{
  "n_layer": 16,
  "d_model": 192,
  "n_head": 3,
  "n_kv_head": 3,
  "head_dim": 64,
  "d_mlp": 768,
  "vocab_size": 8192,
  "activation": "tanh_gelu",
  "norm": "layernorm",
  "norm_place": "pre",
  "norm_eps": 1e-05,
  "positions": "learned",
  "qk_norm": false,
  "attn_scale": 0.125,
  "bias": "all",
  "tie_embeddings": true,
  "parallel_block": false,
  "init": "normal",
  "init_std_qkv": 0.0265,
  "init_std_o": 0.00469,
  "init_std_up": 0.0265,
  "init_std_down": 0.00235,
  "optimizer": "muon_variant",
  "lr": 0.0163,
  "weight_decay": 0.028,
  "lr_head": 0.00945,
  "grad_clip": 0.5,
  "warmup_steps": 200,
  "schedule": "wsd",
  "decay_fraction": 1.0,
  "decay_shape": "linear",
  "final_lr_fraction": 0.02,
  "batch_tokens": 131072,
  "seq_len": 1024,
  "doc_mask": true,
  "train_tokens": 654900000,
  "steps": 4997,
  "dataset": "wikipedia_en"
}
MLP neurons of a small language model. Each row is named by its layer, matrix (down: output weights) and neuron, and shows model dimensions 64-191. Each number is 200 + 20 x the weight over its row's rms, rounded and kept within 0 to 999.
After each neuron's rows, "fires before" lists the tokens most often just after its 100 highest values on Wikipedia text that the model never trained on.

L7.down218,206,182,204,180,245,211,224,190,191,233,205,212,192,196,205,220,212,173,178,242,223,200,181,222,166,209,217,191,216,217,219,197,189,224,169,187,223,183,204,212,223,222,178,186,149,205,231,181,230,203,207,194,178,203,167,182,183,236,197,188,224,214,216,202,235,190,215,179,220,223,200,195,170,212,190,182,191,177,181,215,214,178,186,195,215,187,218,177,205,206,229,175,199,198,166,195,175,191,201,203,233,222,193,185,194,192,210,210,181,233,198,184,177,179,191,203,190,226,219,179,173,230,219,219,232,222,199,164
fires before: "|"

L4.down625,200,204,186,154,206,176,245,206,201,246,209,191,195,217,254,185,220,197,218,226,184,234,219,179,165,214,253,210,185,191,194,194,217,195,173,188,214,180,205,167,205,175,226,203,192,209,201,210,239,236,221,214,188,197,172,228,178,193,177,176,220,213,238,161,236,193,165,186,203,203,208,249,205,195,188,202,207,242,202,195,208,196,198,196,222,198,210,219,181,193,159,226,173,207,178,236,191,186,210,207,203,197,189,167,173,189,190,204,238,198,199,200,191,207,188,185,223,198,188,165,207,193,222,184,195,207,186,216
fires before: "-", "|"

L13.down189,210,203,219,227,216,196,185,173,201,230,201,240,202,221,202,202,195,197,213,247,210,201,234,174,182,208,215,189,201,192,171,207,181,192,213,195,198,195,184,234,169,246,196,225,192,218,199,219,212,178,223,169,187,182,198,206,207,173,206,190,213,184,179,175,185,198,217,201,227,153,201,216,179,208,183,176,204,203,197,181,203,225,203,200,254,189,190,204,198,211,196,198,199,168,228,186,246,178,209,192,198,206,211,206,179,224,211,218,182,243,172,207,217,173,227,193,220,193,179,146,186,230,199,196,157,222,186,226
fires before: "-"

L5.down722,202,157,189,203,203,181,189,225,201,191,191,203,177,211,244,232,200,189,209,243,178,182,236,163,248,218,191,198,208,185,183,194,191,208,228,207,197,224,186,207,185,206,223,212,172,239,196,202,177,205,231,172,185,222,215,191,206,228,178,207,169,217,225,172,159,229,167,194,193,227,223,170,173,202,210,192,211,195,188,185,195,136,237,195,196,193,178,190,214,177,191,197,183,179,211,228,174,215,206,197,198,207,203,200,212,219,191,186,209,189,178,220,221,221,192,220,203,228,177,211,226,208,216,202,176,201,201,188
fires before: "\n", "  ", " 1", " 0", "\n\n", " H"

L13.down300,192,188,184,158,191,192,191,235,231,209,187,214,192,169,218,143,215,208,206,203,156,217,166,174,225,200,222,221,205,170,217,238,183,185,179,218,209,137,182,194,178,194,168,203,196,193,240,195,197,206,188,224,212,211,216,193,199,221,191,200,178,201,202,164,208,211,193,223,228,178,178,221,187,195,223,221,192,213,193,201,218,181,201,222,203,219,184,200,190,176,186,179,205,188,238,196,201,195,193,229,208,203,189,233,227,199,210,230,245,200,202,176,214,235,208,187,210,199,224,194,178,198,195,184,207,221,189,234
fires before: " and", "-", "=", ",", " -"

L13.down204,195,184,189,190,217,185,198,205,195,208,197,176,192,170,213,241,174,189,190,198,184,231,195,199,207,193,202,220,177,183,220,185,185,215,197,196,231,178,162,190,212,221,185,239,189,209,207,175,213,201,221,211,215,194,184,203,201,231,176,220,190,190,197,199,189,181,240,217,182,203,178,242,216,187,188,214,175,196,199,188,180,192,229,172,192,210,216,211,181,207,185,184,198,205,206,213,223,186,210,211,155,174,214,202,188,225,213,181,219,182,207,194,198,240,195,221,171,228,159,184,168,182,187,253,228,223,172,208
fires before: " |", "\n"

L13.down307,197,195,184,207,188,192,203,167,193,219,153,193,176,231,240,151,216,216,206,188,175,140,198,185,206,202,185,187,200,193,189,166,226,225,183,171,212,172,195,174,202,230,196,208,192,231,211,234,232,221,171,217,208,207,195,210,177,195,206,206,202,221,190,206,203,197,218,216,211,209,185,172,202,203,218,210,178,212,257,230,208,191,190,171,246,190,185,189,174,229,214,258,202,192,190,204,200,184,184,181,213,241,180,176,208,230,185,203,217,183,180,220,195,151,190,206,195,202,165,166,184,214,224,226,200,220,189,225
fires before: "2", "3", "1", "4", "5"

L13.down325,217,203,193,243,204,184,208,228,217,195,196,216,221,199,192,187,207,151,212,178,202,168,206,191,217,210,162,209,209,185,196,179,192,187,177,169,208,186,158,171,229,213,193,201,187,229,226,165,201,201,192,171,182,222,223,203,208,209,199,201,222,231,198,186,199,201,203,172,181,226,221,189,232,248,170,210,185,183,193,171,189,224,196,240,172,210,179,219,215,199,185,213,192,188,194,202,224,219,212,209,201,194,182,209,194,245,232,202,226,224,173,193,180,173,225,171,205,196,202,204,212,214,216,174,158,212,193,160
fires before: ",", "-", ".", "–", " years", ":"

L4.down597,207,199,190,195,199,215,186,180,173,201,194,165,207,161,179,227,188,198,237,197,209,172,177,193,213,174,214,181,221,189,199,193,233,198,181,217,206,183,190,250,227,195,190,231,231,222,199,187,207,194,192,184,193,230,216,186,202,199,184,181,226,197,153,244,190,243,225,194,198,225,211,193,209,188,191,204,205,177,202,155,203,193,223,229,214,158,188,182,220,203,205,193,209,246,184,174,173,191,187,212,210,170,162,221,179,230,194,196,233,191,218,193,238,197,218,171,179,202,190,190,215,182,191,218,183,190,221,224
fires before: " |", "0", "+", "."

L3.down143,225,218,228,193,229,205,178,186,230,223,242,211,210,173,200,220,193,192,219,205,236,210,224,205,176,171,200,197,198,205,195,190,207,199,187,168,211,222,210,224,202,207,192,218,171,204,216,207,168,184,181,233,150,203,213,203,219,231,191,154,213,232,232,233,215,203,187,196,233,228,192,193,210,205,192,204,207,201,174,179,193,182,183,224,186,170,196,184,234,178,196,199,183,182,243,196,231,199,188,183,197,204,181,186,202,192,206,154,196,174,191,194,195,251,196,147,199,183,231,222,222,164,191,206,185,208,190,227
fires before: " (", ")", ".", " |", " as", "°"

L13.down545,196,222,204,195,203,173,166,185,203,201,190,169,227,207,204,208,183,187,192,195,162,165,232,217,206,164,212,148,193,174,193,209,219,219,221,183,178,207,256,206,163,225,217,219,218,168,208,188,209,209,194,183,192,194,223,206,198,202,191,186,179,224,155,205,197,180,195,215,180,174,221,221,176,188,182,216,206,193,203,210,195,172,214,223,185,190,236,256,234,197,184,207,207,183,200,182,215,175,250,194,222,179,200,203,209,183,215,194,197,180,206,181,194,163,205,200,217,192,221,202,180,201,202,239,228,191,203,187
fires before: " |", "′", " (", ".", ")"

L4.down3,181,233,190,163,181,187,217,224,199,221,203,195,198,158,203,196,188,199,244,195,236,226,192,185,204,201,165,222,182,202,201,233,209,221,204,231,193,227,207,200,218,190,197,209,218,202,184,208,216,172,206,211,217,221,232,185,185,222,187,195,202,170,206,202,200,177,202,219,202,191,156,207,197,207,170,200,227,195,234,192,238,218,175,218,204,187,192,181,163,197,194,182,206,208,202,208,223,164,196,180,218,210,190,187,234,204,206,203,208,220,220,153,193,225,174,193,211,199,205,217,176,218,197,223,185,191,220,228
fires before: " |", "–", ","

L5.down340,217,201,181,191,177,203,223,262,218,209,191,217,205,200,211,202,183,163,177,198,213,224,192,186,194,183,200,226,188,177,209,206,220,191,225,183,223,223,202,212,193,207,207,204,247,197,193,214,196,192,207,215,190,184,192,193,217,219,211,197,207,171,183,174,215,172,233,173,230,204,164,202,210,190,165,228,199,194,225,207,244,225,189,196,183,210,187,179,200,209,161,199,190,171,205,167,178,223,159,198,177,181,165,169,166,217,191,192,167,215,216,205,175,193,236,186,228,217,233,265,213,197,191,212,218,203,218,189
fires before: " |", ";", " million", ".", "+"

L5.down346,177,205,221,212,213,195,174,226,191,186,186,156,226,223,243,235,203,206,222,217,190,195,224,215,202,229,204,206,212,217,181,201,179,214,209,212,172,180,213,193,183,181,201,224,202,201,196,239,179,155,219,188,174,207,181,162,198,202,158,200,222,191,222,233,239,179,187,195,191,207,200,188,178,200,188,213,172,170,208,190,173,219,167,226,208,214,193,201,231,188,185,216,199,194,156,191,160,211,195,207,198,185,216,184,187,236,250,191,209,192,216,229,210,210,239,202,211,195,187,233,200,208,220,189,201,198,186,177
fires before: "\n", " 4", " 5", " 7", " Set"

L13.down640,196,209,197,171,217,187,218,198,213,189,188,207,145,177,203,189,224,214,236,217,190,202,174,211,205,223,236,203,203,209,213,219,186,193,217,203,216,220,187,234,208,206,191,175,216,181,161,194,205,207,180,238,203,192,186,197,194,181,214,190,242,162,199,195,204,200,213,200,195,163,186,221,201,175,189,196,251,193,189,194,215,178,223,176,232,198,202,201,185,225,185,190,204,201,182,190,223,184,206,199,222,201,223,199,213,205,182,201,178,202,193,151,195,194,219,211,181,195,182,200,194,209,160,214,178,241,194,218
fires before: "|", "-", " Singles", "\n"

L4.down426,197,195,204,216,221,177,195,191,221,195,189,185,189,191,185,206,207,188,222,218,207,172,201,197,190,204,196,193,153,197,181,204,204,198,199,185,201,156,235,230,178,216,210,184,186,183,206,214,213,188,192,171,151,207,177,161,188,242,194,216,206,210,179,232,202,193,222,202,207,193,217,228,264,185,212,204,179,192,195,184,180,204,192,198,160,222,180,185,211,193,213,187,216,200,191,210,217,189,215,218,209,159,224,240,216,211,166,203,226,225,209,212,205,211,188,240,229,217,172,195,215,225,190,235,206,157,221,200
fires before: "=", "\n"

L9.down642,199,169,212,193,174,187,213,212,185,165,178,176,225,201,137,160,190,212,187,171,197,177,204,202,188,193,198,233,170,177,171,216,217,185,185,188,225,190,214,216,190,186,223,229,213,149,167,176,205,183,185,210,188,207,216,193,189,234,189,195,194,194,242,179,185,235,205,191,153,221,198,180,210,183,204,182,201,185,221,205,168,200,226,203,202,250,204,193,206,220,241,195,202,255,237,206,212,214,189,214,214,185,206,172,230,191,214,212,199,173,165,202,193,232,248,219,204,196,236,199,183,175,199,224,211,205,213,180
fires before: "=", " |", " =", "ion", " positions"

L4.down208,206,176,197,220,174,217,189,164,208,197,220,196,183,216,184,157,178,187,199,168,197,203,187,224,231,258,206,216,238,199,168,199,219,190,202,194,196,178,181,234,210,184,246,179,227,195,239,236,206,226,194,211,180,184,192,173,171,221,206,196,210,187,158,207,218,187,217,210,205,200,206,199,201,181,196,197,166,194,205,206,203,183,196,177,185,181,228,168,211,214,165,200,215,225,226,206,212,186,226,182,185,199,233,204,173,208,222,187,179,229,179,209,200,170,184,202,195,200,192,209,225,183,207,201,205,223,198,221
fires before: " |", " of", "ed", "si", "e"

L13.down528,214,230,214,190,213,248,205,204,152,240,194,195,204,178,203,207,202,168,232,165,193,228,169,198,190,175,192,186,203,209,226,180,209,170,187,223,190,199,210,176,206,208,207,213,192,198,197,210,232,234,169,208,190,194,218,212,184,225,184,183,196,201,178,186,214,201,225,189,197,203,209,191,198,154,223,164,206,184,211,219,197,184,213,185,201,174,182,207,177,193,176,206,198,201,201,210,204,191,193,159,190,238,206,191,187,218,203,213,220,197,177,204,174,202,214,193,184,190,206,204,170,196,216,166,213,179,189,239
fires before: "2", "9", "5", "1"

L7.down376,190,183,201,203,198,215,172,197,221,192,157,210,179,220,173,219,212,179,202,216,225,204,183,252,242,225,187,222,195,189,221,201,162,196,186,180,210,163,201,197,182,203,227,240,213,165,195,201,223,196,184,182,195,141,164,188,193,191,216,211,203,220,187,193,204,198,180,231,219,192,208,183,202,196,215,190,214,223,202,219,199,219,215,205,198,215,151,227,229,199,202,224,154,219,201,217,234,201,194,213,194,209,174,205,185,197,184,198,189,179,215,200,189,211,198,221,184,175,203,188,223,196,183,239,172,226,223,204
fires before: " |", "%", ")"

L13.down320,202,195,185,187,204,230,229,225,220,225,172,194,207,200,198,231,221,183,202,171,220,224,175,195,203,187,196,206,220,174,172,227,187,186,193,253,194,196,192,154,186,178,220,204,219,185,186,237,205,201,191,193,169,185,152,174,211,227,211,188,251,185,182,189,192,159,219,163,192,192,223,200,207,202,217,221,186,165,172,232,187,201,174,231,212,231,223,173,261,197,199,218,205,198,183,210,206,214,181,217,196,198,167,190,194,187,173,201,192,218,188,185,183,189,221,233,174,192,210,191,200,181,170,205,218,190,220,193
fires before: " |", " (", ")", "%"

L7.down741,212,176,203,207,210,183,205,184,224,206,230,200,223,202,191,164,231,217,225,208,215,165,209,200,249,189,165,191,200,207,197,201,168,213,169,221,223,219,188,200,200,178,186,192,209,198,237,161,244,238,181,175,192,192,204,184,198,202,213,192,195,162,216,203,207,196,181,213,198,170,186,182,184,187,233,218,205,186,211,224,229,232,192,207,197,215,204,193,209,204,221,209,230,194,191,152,167,232,224,208,172,214,221,185,234,187,202,221,208,247,187,188,182,200,204,197,192,194,189,192,199,167,197,205,200,170,216,205
fires before: " |", "\n", " ±"

L3.down606,193,171,182,229,218,217,185,196,182,228,205,203,201,205,190,216,221,218,208,195,214,227,158,206,180,184,171,207,192,240,200,179,199,219,185,217,180,201,185,193,205,189,226,206,182,208,238,204,212,210,215,209,205,212,232,169,214,227,172,192,215,240,203,166,220,182,206,200,225,200,224,229,152,197,160,194,186,189,186,197,179,211,227,192,191,193,220,207,187,194,229,161,198,159,186,173,191,195,179,231,201,204,179,187,200,222,223,197,232,185,217,161,188,210,198,192,175,197,206,191,208,236,218,229,182,211,206,210
fires before: "|"

L10.down426,187,156,197,207,189,187,201,162,219,207,226,204,198,190,184,198,199,153,191,207,206,194,206,168,200,189,184,195,200,222,212,209,219,240,216,190,196,169,172,216,185,190,242,180,201,195,222,224,192,210,203,161,178,221,218,225,212,198,181,218,195,176,193,204,193,217,227,219,187,200,239,176,210,160,186,186,189,199,215,210,192,200,212,190,163,208,189,176,199,250,189,219,198,215,209,163,200,169,188,181,198,214,207,235,243,211,206,192,200,199,196,208,195,166,195,197,196,198,168,232,228,196,230,178,184,212,164,221
fires before: "=", "\n", "\n\n", "s"

L10.down36,185,165,217,227,218,158,221,177,202,184,206,173,204,225,214,194,239,245,239,211,209,198,162,218,214,246,205,213,230,204,235,180,190,196,229,203,214,203,187,223,210,213,206,194,189,186,178,181,188,184,246,201,210,202,209,211,164,194,228,183,171,207,201,227,180,174,207,206,178,174,224,219,196,172,180,203,187,216,230,250,213,209,206,177,182,204,200,214,171,205,188,206,215,215,192,197,216,170,188,187,162,227,240,219,217,209,146,170,213,229,191,188,179,214,223,209,234,196,206,196,191,189,199,183,192,188,183,168
fires before: "|", "-", "in", "law"

L8.down319,196,191,190,197,197,216,173,180,178,234,212,194,218,192,211,174,191,207,214,189,200,198,176,192,175,175,188,184,183,216,185,234,224,212,190,204,203,196,159,228,203,181,225,201,197,217,196,222,240,191,213,227,232,212,201,188,205,200,222,237,190,214,225,190,172,227,202,199,205,201,181,179,194,194,193,172,214,208,209,206,225,221,214,221,211,193,188,182,189,211,180,223,205,213,192,199,188,222,169,171,200,166,169,222,170,228,211,179,163,197,204,167,210,229,189,213,171,260,183,197,188,238,193,179,186,215,212,208
fires before: " |", " to", ")", " the", ",", " a"

L2.down726,182,169,193,169,220,233,227,186,212,266,203,191,221,205,225,214,171,179,214,221,175,206,220,192,210,203,223,199,228,188,206,181,188,187,159,194,178,217,168,201,196,205,188,219,196,206,190,214,213,210,223,217,213,181,210,204,220,208,189,153,201,199,205,201,191,221,216,207,215,194,168,167,195,236,213,235,184,200,197,207,243,204,188,215,202,216,228,218,196,203,186,162,168,194,191,185,162,207,184,196,206,213,185,209,204,223,191,183,248,186,210,171,197,205,216,219,163,204,182,228,199,164,208,197,196,196,245,201
fires before: "=", "The", "|", "In", "As", "-"

L13.down755,214,219,256,210,192,194,171,183,181,214,165,184,210,185,191,224,226,189,224,198,198,208,195,182,227,197,192,199,179,227,199,148,204,218,206,218,170,220,222,181,240,228,212,180,196,196,206,189,204,204,226,154,188,205,185,228,194,149,220,193,219,191,200,196,195,203,201,179,220,181,197,220,178,189,206,181,170,171,230,227,179,199,221,206,196,204,198,194,184,176,162,199,187,178,243,187,199,201,173,181,189,203,164,217,148,213,198,199,196,230,195,218,226,216,185,200,200,200,204,235,240,232,194,172,215,198,215,210
fires before: "1", " that", "0", " the", "2", "4"

L3.down698,180,222,229,206,224,187,214,182,155,167,199,172,199,187,205,221,155,185,226,234,219,195,226,193,173,147,208,220,195,179,210,221,202,240,188,235,215,204,230,211,202,185,207,209,184,184,199,214,209,229,181,183,192,219,177,232,207,191,195,214,209,208,219,212,206,158,192,214,211,194,205,165,158,172,219,218,192,207,224,193,237,184,204,200,204,191,196,183,161,174,230,189,210,187,225,209,200,176,198,221,186,217,219,202,166,203,182,160,184,162,207,222,244,207,190,203,161,212,191,213,204,180,178,202,222,215,206,177
fires before: " |", "s", " in", ";", "(", "."

L13.down659,192,236,203,183,173,227,211,203,229,210,206,201,201,194,206,175,181,192,197,200,173,216,182,199,195,154,176,212,208,192,198,190,222,184,192,177,230,176,202,216,221,201,179,197,225,170,192,199,240,184,215,211,212,218,223,180,170,180,170,223,199,175,204,216,219,198,213,189,238,187,214,190,215,203,224,163,193,205,226,211,158,184,193,222,227,195,193,204,199,203,176,185,180,207,234,216,211,211,180,189,212,219,255,194,215,214,191,183,255,163,188,210,211,211,202,194,195,197,259,188,227,223,199,209,200,207,156,184
fires before: "\n", "\n\n"

L3.down624,193,221,165,195,190,209,236,187,200,184,213,201,197,198,166,188,154,196,225,199,185,221,198,183,222,212,206,150,211,209,196,223,201,216,193,164,207,188,222,234,183,234,197,212,217,200,243,182,175,192,178,198,204,179,220,204,167,160,157,214,194,221,202,171,238,214,243,208,210,180,210,184,211,209,190,240,199,215,212,204,218,215,217,225,197,219,176,231,171,223,209,215,180,175,201,229,166,210,177,182,191,208,207,221,207,215,223,206,206,181,203,171,198,157,229,192,197,191,215,241,205,214,195,212,191,199,189,212
fires before: "s", ",", "ath", " School", "\n "

L5.down688,195,184,212,185,225,162,200,218,180,212,200,224,225,202,167,236,202,198,180,177,170,185,215,220,213,173,192,206,177,208,208,233,200,208,189,187,206,212,195,195,206,187,205,223,201,189,191,207,202,182,193,169,157,200,197,231,183,175,193,197,189,218,239,184,201,181,246,189,179,174,217,178,207,200,239,207,205,223,206,207,253,187,210,217,207,222,206,187,177,183,228,212,154,216,232,177,218,203,180,237,210,212,210,199,192,206,253,204,211,170,206,209,195,201,188,191,181,219,143,181,201,211,194,205,187,235,168,179
fires before: "6", "1", "4", "8", "7", "0"

L5.down255,187,190,198,207,225,232,198,196,228,238,226,237,229,282,195,196,224,187,226,220,209,205,197,214,200,225,212,167,225,211,192,177,228,199,202,176,209,206,211,207,192,227,216,198,139,183,224,201,187,184,192,198,172,181,209,177,167,194,179,185,193,204,213,214,187,207,222,192,223,180,179,204,178,182,194,190,186,245,220,189,198,202,207,204,204,234,219,228,200,167,196,153,179,202,214,212,189,179,196,195,199,198,175,200,193,182,209,209,235,196,166,168,189,183,203,205,219,174,218,192,239,195,173,188,196,201,198,210
fires before: ".", ",", "s", " and", " to"

L3.down194,183,218,175,165,238,211,235,212,187,207,278,177,193,207,182,207,208,169,220,199,185,200,231,223,211,221,171,204,204,188,191,203,190,188,215,194,210,203,234,210,169,223,235,194,203,152,191,187,159,179,223,216,180,174,166,231,197,177,210,178,194,181,171,189,200,175,195,212,183,199,187,200,221,210,191,201,199,190,193,198,201,210,175,224,211,226,183,229,189,233,227,219,181,194,201,179,209,174,243,228,211,215,202,175,208,155,198,235,168,196,202,190,234,227,203,222,207,211,200,176,201,207,203,202,179,189,195,197
fires before: " |", ")", "–", ";", ",", " m"

L10.down616,194,220,205,217,170,231,225,197,205,212,241,237,204,222,207,216,237,213,195,193,216,198,183,215,223,197,190,189,188,187,178,202,218,230,205,192,210,211,184,201,231,205,191,165,164,181,247,180,182,213,157,186,183,221,180,204,211,211,191,177,228,210,209,214,229,173,171,175,194,189,236,206,200,213,192,214,208,189,190,159,241,189,187,220,170,177,205,183,206,226,201,189,206,194,216,222,194,229,244,200,194,181,198,208,204,158,220,217,210,240,184,190,206,206,162,197,210,216,205,219,179,182,207,179,219,198,213,185
fires before: "-"

L9.down26,216,190,200,191,176,207,196,196,236,215,207,223,207,183,178,210,177,206,196,197,195,209,182,243,211,197,177,188,236,203,189,185,203,182,221,240,202,205,180,207,197,210,182,188,163,205,203,191,223,225,194,198,201,189,210,218,192,218,220,206,214,202,208,224,181,189,194,180,184,182,199,181,183,165,224,191,208,188,213,168,143,161,204,198,195,198,196,186,216,197,185,197,246,221,184,196,164,156,225,210,186,164,195,209,239,174,197,230,208,213,185,209,169,195,217,233,210,208,186,175,192,218,203,168,232,222,204,215
fires before: "-", "|"

L10.down510,184,169,199,197,239,209,195,176,221,204,205,191,168,227,195,196,237,173,223,216,212,209,174,186,210,213,217,193,223,193,217,200,210,187,200,204,193,181,241,199,161,180,191,207,177,198,226,187,166,204,163,211,212,219,190,179,201,210,184,146,200,221,208,217,226,166,180,242,204,188,181,215,192,183,238,175,205,173,213,167,206,204,194,184,180,233,246,202,231,213,169,210,193,204,237,222,191,182,226,216,190,210,167,208,191,180,202,215,202,187,217,185,223,206,180,192,200,180,205,182,214,175,204,204,211,185,188,180
fires before: "-"

L3.down610,229,191,211,216,202,198,234,177,205,167,195,197,175,209,187,181,219,213,211,204,191,206,175,177,200,208,203,219,199,227,166,198,204,173,198,206,204,210,221,208,221,182,199,188,232,238,185,192,192,185,217,213,206,188,207,180,199,214,192,190,233,206,184,206,213,216,177,179,225,181,210,179,192,215,206,207,204,213,150,256,205,196,185,186,189,194,212,146,212,155,186,199,153,172,188,176,182,185,201,195,205,194,204,205,196,197,216,219,202,188,201,225,211,189,175,206,208,213,226,189,246,191,235,215,212,209,177,199
fires before: ".", ")", "2", "+", "1", "CE"

L3.down730,214,142,157,183,221,185,218,188,163,241,203,200,229,194,197,224,194,189,182,193,201,196,210,190,218,180,219,229,239,223,186,204,192,219,204,228,165,202,144,222,210,196,198,243,177,194,234,172,167,173,220,192,183,210,221,182,183,219,187,175,218,211,184,171,214,208,220,183,200,231,184,188,208,240,170,221,212,213,180,199,208,208,214,207,221,192,214,195,209,251,183,199,204,204,170,197,175,167,196,198,181,235,192,194,234,223,227,190,209,231,185,181,171,180,185,225,197,206,183,226,210,201,215,200,209,204,239,208
fires before: "|", "\n\n", " The", " In", " He", " She"

L7.down622,179,195,203,176,211,209,225,190,178,211,223,199,175,170,234,196,199,203,229,173,191,202,209,184,213,198,218,186,210,194,206,228,183,192,223,214,194,192,169,230,201,220,202,197,167,211,220,203,202,188,178,235,165,195,226,179,202,237,189,217,220,227,205,188,196,178,214,196,221,202,206,179,229,261,195,187,214,168,234,222,202,218,176,185,194,185,170,205,212,186,213,202,203,181,218,206,209,188,179,208,222,192,203,175,225,180,199,207,180,225,206,189,192,209,160,234,202,195,236,166,163,209,232,193,167,188,209,213
fires before: "|", " |", " of"

L4.down616,248,167,194,215,197,226,204,198,203,203,201,166,208,183,201,197,218,186,234,207,197,196,180,248,193,226,166,214,175,198,178,216,178,202,219,218,156,216,205,217,168,204,174,211,225,188,196,201,195,173,225,181,234,229,183,154,204,204,237,155,200,214,198,201,190,198,193,177,212,220,188,201,213,194,193,196,225,188,201,209,181,190,209,198,192,181,208,192,193,183,180,254,221,229,192,198,172,186,211,206,195,195,209,208,222,182,190,190,190,203,215,219,179,206,193,182,217,223,205,167,167,183,213,170,206,200,215,177
fires before: "-", "|", " |", ","

L10.down85,161,182,223,219,252,197,206,192,192,232,213,238,187,183,210,198,189,179,183,208,211,170,206,196,206,199,206,217,197,183,208,193,210,272,156,194,169,209,201,160,222,185,227,199,161,187,211,189,203,184,242,188,187,219,142,209,216,204,217,208,201,214,168,185,194,204,185,223,163,203,212,210,201,172,223,205,182,185,199,218,191,184,199,186,201,223,173,225,187,196,227,252,183,218,186,161,200,208,219,183,184,184,195,196,198,205,222,226,232,183,222,227,207,205,209,202,222,192,173,218,151,196,240,195,206,190,161,201
fires before: "1", "0", "2", "4", "3", "6"

L9.down237,169,209,180,195,214,212,218,227,237,214,202,194,209,229,166,188,215,195,192,240,183,182,194,207,204,192,199,213,201,177,214,147,206,176,205,188,224,229,190,205,197,212,203,237,233,222,188,156,210,203,224,213,216,204,184,172,196,207,205,198,205,220,222,210,199,213,248,197,201,187,220,157,217,217,144,198,184,199,195,195,200,208,229,221,200,228,191,173,222,189,193,171,181,209,161,208,223,201,147,203,207,216,201,212,207,228,207,203,210,167,246,215,184,210,233,205,205,177,199,199,197,169,194,177,193,194,181,193
fires before: "\n", "\n\n", "="

L5.down246,185,200,232,224,195,182,179,223,208,187,190,179,188,188,201,232,177,208,218,237,219,216,201,201,186,196,189,200,203,219,198,172,177,176,222,179,203,188,198,181,165,204,187,208,226,237,216,208,216,210,194,226,149,206,220,208,217,191,188,170,193,210,187,192,224,187,199,218,210,206,177,226,184,183,195,224,206,170,185,204,213,204,191,194,168,207,191,192,186,196,181,209,245,194,205,224,213,196,191,168,207,194,192,207,181,146,188,202,217,179,214,191,205,186,205,212,253,204,189,194,217,183,210,209,204,191,218,207
fires before: "="

L2.down501,172,177,206,210,237,216,200,226,230,214,201,204,228,192,202,238,203,193,210,204,215,237,157,208,165,218,195,192,200,184,199,161,172,169,197,202,219,192,173,201,182,176,231,248,206,204,198,209,193,194,199,172,188,202,195,208,184,236,218,186,183,189,194,208,224,189,208,193,220,212,199,178,170,204,182,195,188,211,183,205,198,255,214,174,183,190,195,205,181,217,240,182,174,193,189,179,195,187,216,229,190,194,230,243,186,222,215,191,195,211,220,197,207,211,226,181,180,216,203,209,156,233,208,185,183,236,199,175
fires before: "|", " -", "-"

L5.down162,197,185,167,201,172,221,175,180,211,217,169,201,195,200,224,222,214,213,210,194,219,182,214,191,184,164,220,196,185,204,206,192,194,213,219,192,227,203,231,206,195,186,177,246,187,214,193,207,173,179,168,218,180,221,180,188,195,219,196,213,209,211,211,206,175,163,197,181,185,200,216,210,172,246,208,245,204,206,231,184,240,213,212,182,203,182,202,171,228,197,182,187,178,204,189,211,198,216,186,201,177,196,192,195,210,222,256,186,171,187,207,217,230,201,211,183,196,234,174,239,225,206,232,186,215,183,219,212
fires before: "\n", "  "

L5.down733,211,206,211,219,212,223,225,197,217,188,168,187,211,170,201,218,215,190,206,191,229,213,198,197,199,217,202,192,197,195,224,185,196,207,196,181,213,214,222,183,203,171,174,200,207,199,200,201,214,182,198,174,208,183,168,174,170,215,225,153,212,190,194,213,190,170,194,186,189,217,238,203,193,222,209,218,180,187,203,168,212,165,189,203,215,225,211,227,178,228,186,231,165,226,208,189,201,205,232,207,228,178,200,150,198,226,174,170,204,201,191,224,208,190,183,226,242,209,201,191,206,202,215,197,183,202,182,149
fires before: ".", "-", ",", " and", "="